config.toml
num_hidden_layers = 15
hidden_size = 512
num_attention_heads = 4
num_key_value_heads = 4
head_dim = 128
intermediate_size = 2048
vocab_size = 8192
hidden_act = "tanh_gelu"
norm = "layernorm"
norm_place = "pre"
norm_eps = 1e-05
positions = "learned"
qk_norm = false
attn_scale = 0.0884
bias = "all"
tie_word_embeddings = true
parallel_block = false
init = "uniform"
init_std_qkv = 0.0157
init_std_o = 0.00286
init_std_up = 0.0157
init_std_down = 0.00143
optimizer = "muon_variant"
learning_rate = 0.00833
lr_mult_o = 1.5
beta1 = 0.93
lr_head = 0.00714
warmup_steps = 200
schedule = "wsd"
decay_fraction = 1.0
decay_shape = "linear"
final_lr_fraction = 0.05
batch_tokens = 65536
max_seq_len = 768
doc_mask = true
z_loss = 0.0001
train_tokens = 530200000
max_steps = 8091
dataset = "wikipedia_en"
MLP neurons of a small language model. Each row is named by its layer, matrix (up: input weights) and neuron, and shows model dimensions 234-329. Each number is 500 + 25 x the weight over its row's rms, rounded and kept within 0 to 999. Numbers have three digits each.
A block is one neuron, or neurons of one layer that tend to fire together. After each block is what it responds to, as a language model described it from the Wikipedia text at the highest values.

L3.up7:551532526473476482530483527495542475574491528550513497537500468485547495510516532459473483502478488474517488510453478480526504563503509500497494502494520507449487520518475535503548482469511535515494533499476529476496518493475544482485483476494514529490481494527492527523523526510481516466
L3.up125:528476466515513532503526505471502453523526445511501493528489477501547481461493445493538525532513515515511534492547477501501556495519524513534521474505450510464529521524483538540460456473492493442495505496503491520514490525502505514502496481473541475476475500473558513521556505511459503541
L3.up330:522496458475503555486532557550524520537513489494503511483475446485489509477502501485488459525447504504550522523494539556484466566497523487500514491496507460519525491497470566501519472491477514473475544501488488512551498443472507530522538482516467515502492527506523516455537486501476469484
L3.up635:538507522470509480489479493518487491515532542552434523496543515487482511479494481482527535478515487490520508465465513523473494505520518503483513537476484455479498508496516519520511466488476532496495553511512472512515495508502491482491552451505559504522489469512494515484534462531505514478
L3.up1092:549532518513523536517520478516554527525486426461492482493503495474508492530511441530497482500463503481531503477512516504507539509492493487491502490506456520494499460486500560476507504481490501468503476545491440506456512489480503489515504469495533513475539515498501517501567492534503519517
L3.up1246:468542537505502497548494490492502440508499507512490512520446465471498468510540482502510524478493491504524495479472497505482465544495483504487470515476481531476487485477491514496520524510499479492479541501463521553505520493494535531522532463506520522461550472522554541499531486475513514493
L3.up1760:478485485509458532522492494514516514530457500483495478498529468493485463514498533479466476537472488537472492494526507520542495525526520494468490531508555504514495490451476473499518444525499511492514529521462534529476486517493514482488500515538503537527473482528483491516496471461512497483
L3.up1866:527499515498501516514463493525480495527517520526539481483503480495492520512430511439481464488497540468506484490460484507523481491490489514513458510521509478494500536485524500511525481545514482479502555518474492451557516512497501487490518504492535554498462472508455507533502477484496493476
Responds to: Four-digit years in tables, bibliographies, career lists and In-year sentences (Vienna 1994, | 2007 |, In 1980), plus closing parentheses ending list entries.

L11.up26:522474493486485486538500465523498517469492547507502457471509524542473500473478527503498483516492481487503552530503487539470464524505474505547498516483469511522540471509488496470491417528511560538449486512521439523513492521470514481504506421501517488497523501511443500505483515543489589500
L11.up270:560503524497530461487522465460523476490486523480471466477461471490501529487507486505453502481508476536477465552498480528508495500477478485471545483559523494512509531482540562498483533450507501511498473522517536512505489534516475458494470553515483497464516515509507490486508490503481564518
L11.up499:527481497516502523466502455482491541498491521520497477550509496506518503513499483486506525505508489523520473491482475470530479471513535461506507490489525481478509485488497457479521496513509464530479487491502527521434487491459499495514506501527503473504491496520495488514453452494514503508
L11.up958:510470466461502506487480511480547477497528497486473475486504504512433509479467452486499501497509484512505521517515499468494549508487546515500492487463508501481530504490488531520505508494485505534513540538495504525536497507514499504507476500500471493437479452518441457503486506496500486505
L11.up962:548484472523514517442484458480491505486516507533483524495502511527471474497480531475481512546498529470455509449500537512526492523531449496500480490513526469498474511522525484508495455533530530492468516502542501523494481516480510486512549522524503500488503504498489502533482502502473559500
L11.up1098:490520493485496492489482500514508484513507502531489502500487473508484504488535477519456521515505492524465522517495487495535531501475531474501476496522527517479513509531509485467501478487460515474525524490469520497499522498514505507460497479482476501518486463525451462528518460504476527539
L11.up1415:468521501506529503419490440502486501505514517511453494535475490468487494511500478494489464481537475518540524513503499509477505473484510534449479502494488516499515529493483490520496459514492500486472546503510493532473501522544484481559459518511507510555460469515539458558459498479450521505
L11.up1809:495536491519502495504511542441493517457515469513507555536508540465460502514477508531498515538547540481472532475511509491488489469498490486470565516531507527492490482521491506468545473498459533498499500518499474479462458505470506485522497471520511499531523479535495501529478493504488488493
Responds to: Equals signs in wiki-style section heading markup, mostly the first closing = after a heading title (===Theatre===, ==As prey==), sometimes the opening = at line start.

L11.up276:499435505478521487465491511488446514437521497518472450499511493519563478491516551513507484506517483497494522497531522490518485474507544537490520498519542475549526485515494515491526507477483477514528515522489487473520507512504505512473478541487486520518488497487500430518486527502492469542
L11.up369:572514486526491490493530467566495532536529525470436501538526478504492510535469490521491518514497510476445493482504516498503521478459518476513539501487494483462479479554500482463529492507542510510503473481526456474495513537499520497510512513532463496502518494524535490508523479498531507510
L11.up884:472483482494495462504519500499526492499487540483495488519503504483487539498453539509516507482510498511467502500499492504498472515567499526529530490455531522458535456474490528456475481505494543492478469524494499485522531518519519482483493498531466473469521452482502490557460536470513498456
L11.up1056:506507505504479500492508490467424494506512516509477495518473474516518491531483529501504452437490470490530478469515483519493501485457496484561484470488505515500477495520512534461532545508507514504501517549531513524527495539569509476499514476513516501520503495468566470479480475485487473518
L11.up1171:504516502480482458473495487506506486521511513449523439545501504473554509462485519501487549519533465442472523466477492545452493501538480492529510544548476479467501537504502495522500529493488493507507491507505478495534501494509475525488499498518470525506514451489501511498492551483487462474
L11.up1182:532491511452481487507498510505503464480598526502534536535482460492523495485548567500518499523502515443487476490483491481515476516543511492534505479469511495486513525496516482530448536535464495504470484510527457514511532471457505505477519459494474517539492528509502538467455524493505473485
L11.up1438:477511549504462472455542530553492509487487485495505468516514500510516499496511505512499501528502484518545535488496531515484482453527519522497537493499507511483521489495495531500480461531536511491478504461472469502507543483505545534479478493473474495501471516488487503544480527512457507501
L11.up1755:521515544443463475521512495446534506519515504470512510488510496480467478517486478506492536477473477516527509498483499509503520468522514538457541482508523519495508514513493536487469465511513469512502529474501516489524496547516493485511526445441512488505539536521492521511477467502548563501
Responds to: The closing pipe at the end of a markdown table row, before a line break, after the last cell's value in sports standings, election results and statistics tables.

L4.up133:494489537507500509428502517501551514520514484549495516515538470499469465477492481462510481555482544517458522505549478493529492449477497551523520495493469484488471521502522507528485526510545511502537487488495522504502526472494490517500443522539478480502484501526496514465487492543481521482
Responds to: Common nouns just after "the" that refer back to or classify an already-introduced topic, such as the village, the name, the family, the book, the film.

L11.up106:513541540524479503504480475481508500495473493500474485513542531486515505507427492517539495477486532513506471513550545511539517502485506504494480495512489485484507481479520475524523504541505504490504526509499522455454469497502507508533518494504490524545499518535494535530523558519481499496
L11.up520:528501502485549456518518460505546498520482519483515536482497472470528514531477484468502499513524472553463484497495531553514474496514496519496470483503532502503484510514471482515508523453537532500538520498481539519472475511515497466467512500477453519490452475530491501535525512530502480458
L11.up524:498527521473468502527503491490538469463525509503480536479480512474523531490479513476476476523507459536538482499475502464524548544522513462520504506510499519507490531504487508466537492445527510449567517559475487542502517497498510536499521464516540477490452484526542514487496503486495544501
L11.up567:450483470521535490508532493551523488481488465486467490493477516520459523494464522515514484429483502499510536488512442496498555496526530487524538430517474490491531479501463497505503522505493507518486487469573501489487450529461470488518503486486472513522514480506479488521529496472491469515
L11.up1198:492504480505517482495488500466510468515515504492513508480483520489520524538472498498472531504463462469493567525472520509500508542548485477445493476507519480506514471491484462492513479498549490489506516509513502493524477511495511489521528537475517475505503474515520472504544482490507528473
L11.up1366:473511511477523487456509478511570512485508518470500545515498466444465547536522514487506500519498481474480523471465516486469462483520567484500484500479504523515552488507456479468501566481483523550549506521545454521499470528485518496505468483508453483505520531522508517533482537489531510520
L11.up1369:474539495498483522500502476507491470490500543509426479462479530484472542486450507522514521473478516496469481512509478516484495529489495454475486463483545508496546532504515470424453518476510466458486481546501488514496522528552511500471516454494486481493487512527493469527499513550486523503
L11.up1877:488505513496513502533538546501497481529517494499498541518484524505526486538487524513522569503542479532514554527511495484522480467477543499490466497499529466478521528482460495527499503543575526515482485510505489517474468548510522505478453512518530499469507486474530505512466478471555537516
Responds to: Year tokens, whole or the last two digits after a split century, after In, From, a comma, bar or parenthesis, e.g. 1935, 18|36.

L4.up1642:533516526452519480501524509509545495500469477514520517441529509538511500487492477478480483525487491502518476496469506539495509486509511490434519453488442495496530443456542518508510519519518517464490522508461496537509491527535479487494494496515535492468510513531490471486453482530519465513
Responds to: Opening parentheses before converted values in climate tables and measurements, such as 33.2 (91.8) or 89.4 ft; also mid-word pieces completing split words, such as ad-ver-bs, ski-ll-s, exclusi-vel-y.

L4.up1264:485523459459501476496493455530510478482512515462469495484533541523491502498505485496469522510503492483520488480502513515493509507479484489478538517523554463525509484505564552470467539484490488522504509485483510516525537514507498470483518474494527531512459477491486520517506489484462471521
Responds to: Numbers and pipe separators in later columns of Wikipedia stats tables (sports standings, election results), plus figures before "million".

L3.up384:477516514494477495504519503524452512503504524477491495512489518504461521480470543559455513538527510473516491545505505514500461503446464525525534492519495503470495495547499512535438511521508501488528471478493494532509513443492461541511543481507519513477509497499513470516441509510520509479
L3.up394:515492541498431490446474427517528500516505490495486546470531504519507480490490491480459510511487471567501469509529488500506498476534482506509517524521488482500511509500503517506498526481495512477491514484498481494545482478496544512482513475508511455466463514486499474482491503505510503439
L3.up675:553494501461472506514515512494545499513504514519523478531475461496492528485493464481500533504508535543545520496493506475499515471486461491528527507502469515521475536548506507518550500459489525545483535505526502487465508466488495502522501485546534536457538506492482503538513500529519471487
L3.up873:518486537523471493555487509518529484499476465510512520497500529466535490520504512508496511494539509480501535473503507545463484522536478489446450448481483493476517503537477518518506473504458487536507562507523475467474460577472536513491503484480546524483483505491472500521519530556461487529
L3.up951:511499493486486507476538484566484514517481465508476423496472548489481496475528503505492517500523495480513514489504518487571495485502528488533512496499515475522510533492495510510498467470495526522522495484470506520524510522524510507471526469454513503501485524512512487499487543533509510493
L3.up1160:517462544457485510502485496512479481456540513518493471516484507517440513515518537512505531506479490530512485483516531475462538532483485538514506519528476454483491511595522525516508475491479521478514506492516470477520496491489552524514516454502499516496499466516534519511504483557548483497
L3.up1482:543505506470500545499488494478522523538478504545500454540490473503485482531510501465467507496485492507544523471506483507430524513511478500542527478479495507490477538541546488507505469486540497468508474498482485510516489531506504509482504529524504520467476526502484475529462493533501474521
L3.up1536:532535543483495501491474492484473426506505483513497486484471492506486496453448469502524502461524446536476482490474519487475497519519505500512474489512489450479491499520459480525508491511492531509519494481531450491487473520492532512497533489528519447502443519474561495512501492492487489535
Responds to: Mostly the word local (also locality, localizing) after the or a, plus place and setting nouns like village, town, region, airport, location.

L3.up286:512512502483492451488495491493531448526490504500489539476505480517496469552523476557503504523495572467514529459510496474540506501504505469478511506490469480481487495497528516468522494480469540514513464498473528519522528454506501514484472499494485506491538486464489495517478548531514523466
L3.up581:552482530513520503520534495490457549508522472492519500482472488493489515478519506501499551429554505492472544501452500532499488471489499503545504510503472478499531534484494546464482520526499467483511497468520558531486527454507537483471495548513532572477499498490518466524489495517474487472
L3.up803:465533513495473489551497505495526476496515515496513505515499489541468477501458531481566488514504510558522538527507540507499496462543510504487482517499522488481534495473521499475497480518539469452497471488511459477504471513549532523459472558533488496485470460563574462462497521570542500502
L3.up817:488476481489513487485460450458500478550477518468472476501488506497501472515523503528536485487537500504523527530511557497499546479502472483474519511488484486478533488506511508475519509508499476474520462538480473496502524516538500482535525492457444534483500515540467511474498461450522505500
L3.up824:540516548520523507498468458482494474566520497518516531519442499504490476480506482489483510515446528511543500482478477501524545494489480491538493521473496456526514479492501511513568513507475518494511495484475480500510524516538481500520505543510474517476501522487528481520493544494551494506
L3.up1178:489503508488487534512518487457521508519513495456504508470440494508492530525550482508508493541498519517492459498485493511536471528494527475479489452517502483488541479481509500493504515458522506495506468538470497475484502550467499497476490467500481508518451476496528479476521480460514533492
L3.up1194:489490489517487508469443466488480501490462494529478505475507494456508502447477492475491493508501548531501486549502528511574494514511456463501476511542446532505526492557526503494502469519484519548528496524561551498464526483521490480482468537500509504501493482482508504548501497485493520469
L3.up1406:531562518504522518490521524481469493508501509458517473559508472538521463518489471453502511460520537498508454535514509520521462452469522474476489455473487491496474509489494548517481508551465483543496556523505528487515515448537476486513520500469470510530500505474490488544502479477516451461
Responds to: Tokens inside formulaic Wikipedia phrasing: "born" in biography openings, "town" in census text, "Climate data for", table headers like Award, Label.

L4.up575:520504506498519496496507477468496498476486517504499524504525535521516549476553466517495485498498466515512500495510516493503468539494498523524494503483479450498538533516482507511498498455519524527529511488505515505502499479564505494489479451516486497477468495500477514506471492494452537481
Responds to: The first = sign opening a wiki section heading after a blank line, as in ==Cast==, ===Playoffs===, and occasionally words beginning a table or list row such as Division or Class.

L4.up474:487508486479484476512458489490485481505492492535441517516489472490525462510445505452478480469475512533497505522500494517485488495519478525532525524538515531505504517517514499461525507521516445525496499522481517490467517512504522483508500535523519562510491515552498504498505500472555522503
Responds to: Year tokens in dates, mostly recent years after In, As of, or a month, such as 2014, 2024, 1950s; also year endings split after 17 or 18.

L11.up116:503483520511505510485486474489504510519529522491535495495481539508486520479474496517508509459509519536484486475511450478527543514560503508491486536513493500470509496529526563537493467537513524506479470516515479453473454552468526488507464532483474514490452499476499514478516502498505472492
L11.up192:527460518494538493487536484545493462483518516485448490520534514503507494501482498516509493464527515497485491516488468523541513470532484447493493510487464485522492523492513524509497461510532478496521536497480477430465522452477499436488494500508481475527513520493532524503488457449487508514
L11.up277:496483487495507474498500520504478501531530508504496534484519455498505503465539427512506522477501485507547496512541552519471518486512481518560469517477501518460525531510517492533494479486513501502523559509493488496473493534513516484512461488523485521521506510508523507450458487508478460501
L11.up858:522449498541532495515478473506528555524478509514521493496523516472470487539473492483488495511500544524487533488505507481462475531469480475516430506506454519512489475532466507468504510496497501469526495505510475464548488530516468515516488465516464532488431513464461535521469511501485443516
L11.up1129:480481524480558513488522495499487498504480493482461485500492496523495505509545488514474507469508500511501484518466478529499490498524551527489475530499517513489509476513490478533510488497471475497510528502479482439487523591513512496470457473480517507506479551465484504522516458487489463521
L11.up1663:446488512521520491452458519475477479499501494487481470496486539503511491512513506537542543477515469538487500453500479523462475500499529480478467540517466496523476474492503493531527523519506443474481514508470508461480448523519475496536532501466474483455471530469482516579530462454524473543
L11.up1699:494494521521543524477483463521508498457477523497517521496465502513502498473526538472487503478494515449524479487470502493495506485524499521497483453496490491478540532503544532475467451499491482579480510506493514481488504497466470493521493494505514540514519566475520510483508469442505503479
L11.up1931:479460492526512451475493500475495507502471483503502511474474544534462482523520503521510518479491531510496471432469470485466473492504515506554445470516489473537505543509534497549495517495474508479488531468467520457465516512536478488522493529508505546514493521475460497534521469468487500543
Responds to: Final word piece completing a proper name (person, place, band, organisation) already mentioned earlier in the text, e.g. Lis-le, Tins-ley, Dinulesc-u.

L11.up83:559536485559464488465502484510511492460459523456521490492454492520532491480505520485478489495495524485472536491504486477485477480496490521479425491440505523526492446496519503480502513476456492541455517513521503483527506534486523495506579483496473484486491517504508496495559495476456533532
L11.up573:535515503499511484465494502491498513484515500524480527461504555478492530483478526521493495576497532475543466484510528520518517526481494483526483504485519547483487483482530516495509489449482497466516500471472506482542560518531528479521505504506511487495520503468474492470476522520483467498
L11.up586:497512551511503498522520462481542512523519564528501499490528482504490504478446463501513529528494527544510497525502488511519463481512517497544527439502504492517524496492491511518495471489500477506507485486526516502477501480426505483508500489509510464471501448519521474529514528517525500472
L11.up732:546525525504541554492496443504515474490496521501525497489494505451528488523487551472480467527512474461472447492458521539467485484506509484526471468517513515522487518465492508491500575529481502423499487491536504519526479489482513495526544530493500493516474516470480495504522497506493488468
L11.up764:530472486508527457514486485499523511486516494509505490475495498500502521530516497445533512503494461499511530501465489486528543475465500464474505545515502531520456523505543535510527488496491516471521515509479525447468482489473460530494544489521490518484517467516480497495456545495440488511
L11.up983:525498427479504467500524495521494530517454495511492494503479505513502496482529518475541506553526531526449539466482496483530439458502455532479489459459518530475520469457489545534500487558513483503450511453475509485507518503481529489496470500487500515479504486513532496473489487543504521505
L11.up1308:507499545539498515504504522454513506520548492523488529494498482450503547505486540474527513512541508523478531475510527537539502535512501509456514474484469495513532474478503480535471456532488463518478484477509490497490483519474519464497482504503483510524541499502484471467517503504500485466
L11.up1672:525462550542519492451486490503524517511494520486492525473499524489485517503524518501470515455514462502502488476568507528515492528480513505505477479488510486516519514465504503525485446535518484453451498480505535511510528500482538522501466484516514500462497476473506459454476526547500458479
Responds to: Middle word-pieces of Latinate verbs split across tokens, especially lu in conc-lu-des, exc-lu-des, inc-lu-ded, pre-ten-ds; occasionally numbers or parentheses in tables.

L3.up314:480497490489495564546502509508536507520507528508518476520454465507515479508543475483522497499540478509527550517515526519531501544528539541499496486449472542488469489505436487534498481535520508503489536473486505471495474504482500532503516470516526557435481518496498563440535515474482512464
L3.up397:505483460472531505535520517480495527533470521482510462509489460494523507525492449557536495459509498469486487538490495520460510488483493515502492500477508505461527525508528471459484515473515523493486512505506491523525461501538479520467517517479529507469482523482483512484554526498507461491
L3.up645:528462450502461473503503510521463510498526480503501460486444465462491510496484508509523548523517505519521515530469491468532527533553549515482519536512536515513475504509495451484471506509523489524504461506490526469525492470537526484497521476500540546528514519527511548509506455464462531523
L3.up1104:528486472488494489491546517475464497528518460500490498508463564488498553483520476469496509481508504508479517514491475488500497466476483518548507524460518513500490540553468467497544498500518485498546479487502490506512481487477492505486503516508463532552453496493464533535497523541478537541
L3.up1621:488465510476491522462491489449470515511483530530528501524483480491550499552496506463542479492553511534491513477502513481501513482558488532513499511518520479507524552533508471488514520461493473501509520473491518487522488465477515490464494528495476511473492510534504490476474483510507537482
L3.up1706:489550499512523516458518535470507511528496498462480491518523535500526548517568523520522502551534479521525483501507469497544514476468468537477473488545557496530479515502521473533472538497495468501511520487487492468471459454506506485527488528495489500509491479477517489477502508485481499489
L3.up1741:547491483498489477526505546509463474479455476476512473529488506554498512504516487495508507503504497529492492518477507480484455532509539451499479493502503516493507458464519446547484485456511532484468492484449547537555457489522514468493511457493498532491511538489491469487530481478482502510
L3.up1793:470493511524511491536496518537463552536518461496520447494499532479506483498488488505534478472480494516486495546510523476500511538516510557485511524483485534535485502499497490514519501518512521466496450476489490533498485577495494512454480521462534541527494488469482523550509470520502500501
Responds to: Line breaks ending short entries in sports lists, such as match results, rosters and player lists ("Newry City 1-3 Linfield", "#15 FB"); weaker on item-final periods and scattered word pieces.

L4.up1003:507477467511553506503546464527515504507505551508478494518516496541477498503451515506529523515519480482548528522505531498462511497517505484498501510494529530466459484488503502531505493455531520486518484478462507503496508541522520542512526498473498471524486479500502481502535520489480477471
Responds to: Mainly line breaks right after football match-score lines (Linfield 4-0 Portadown), plus mid-name word pieces (NA, Fort, eo) and verbs after long subjects (have).

L4.up1432:523514517495560476527531477464530486506463461502516491485530482534536497540496458520489479520506502498494504505479518504480446510471530486464444493485473474528491448534478474410451505566493516460481505507471499505508495467503476504506455545496497505492473479477503458506512504494504566506
Responds to: Predictable tokens in infobox, taxobox and table boilerplate, such as name in Binomial name, median age, °F, and decimal points in tables.

L3.up72:505499513485510493507501538485496493539499493520467506500483473501447516496493494492500522514500501507481513517510537509518474527515473533506420515471458490480527478482531470514476489492538474499514544506481495499501466462457518489508473452514499497523497517545574503474507512488545506524
L3.up517:511511488492502524490504502508478530503522496488547551576502451521509514512522510514484486485495504472526500498456474539539534509462537473511481455466506507496454459489545535500512491511538507513483526476508484501534498518467567478506491506532492479503507477555518515513437510472473542501
L3.up996:503501562440444512491484436512496498509464512539477475552513515530529539536476529483508483483535474497546505500460494508509490523520495513481467489534478506473522503503493481526501496469512497499488528502475518529484522497526526492502478434493505482515484489491479463479516533509490505486
L3.up1126:495504510488484486530456494445496488469507541520484475479463489487511525434490513509518469520508471522524480495496516486523540538505529463495487517513507526465527545505453508513503468487490568528503513553531518516497472498469491487505485436540537472513478462522499509534513482524507502494
L3.up1238:515507468485511508555529520522465494475505517528419526530478521467477479473463503526519485497505453499477521516532514490521565552504525478528519487518470559500485504503496482495485490501529512511475513562514494490491496564452549478536473479536540481535481523523495546499491514507487503504
L3.up1637:504525483531482510476473538463483505494481507505505429513488480460501503493501489482512480489480543525500484517451515475469474465473469504517510489516503496474510515521522478535484489498485490533503533507497483501516516474478507439544480528441490518504505513538535538520455485500499488504
L3.up1756:519479472492485489484532535470528477485511531471507507510496542531489534505548513505447521511466524506542503494471508534502486521495508487488489506489496534463516477547516536496485482448548536470529480468488511524457502471472487537508454450519500482472478516511519507508493520495512557499
L3.up1940:530486490518516528488515514483512512491522509502506482428536476511465508445503499535505514527514473506478482497484537516473545529489538495523496503520462527475548499551509494514506512484500525512488510530523509483460471524517497508487483452476502499494444492497505519524518532547485538548
Responds to: The first = of a wiki-markup section heading at a line start after a blank line, as in ==History== or ===LGBT; rarely = in code.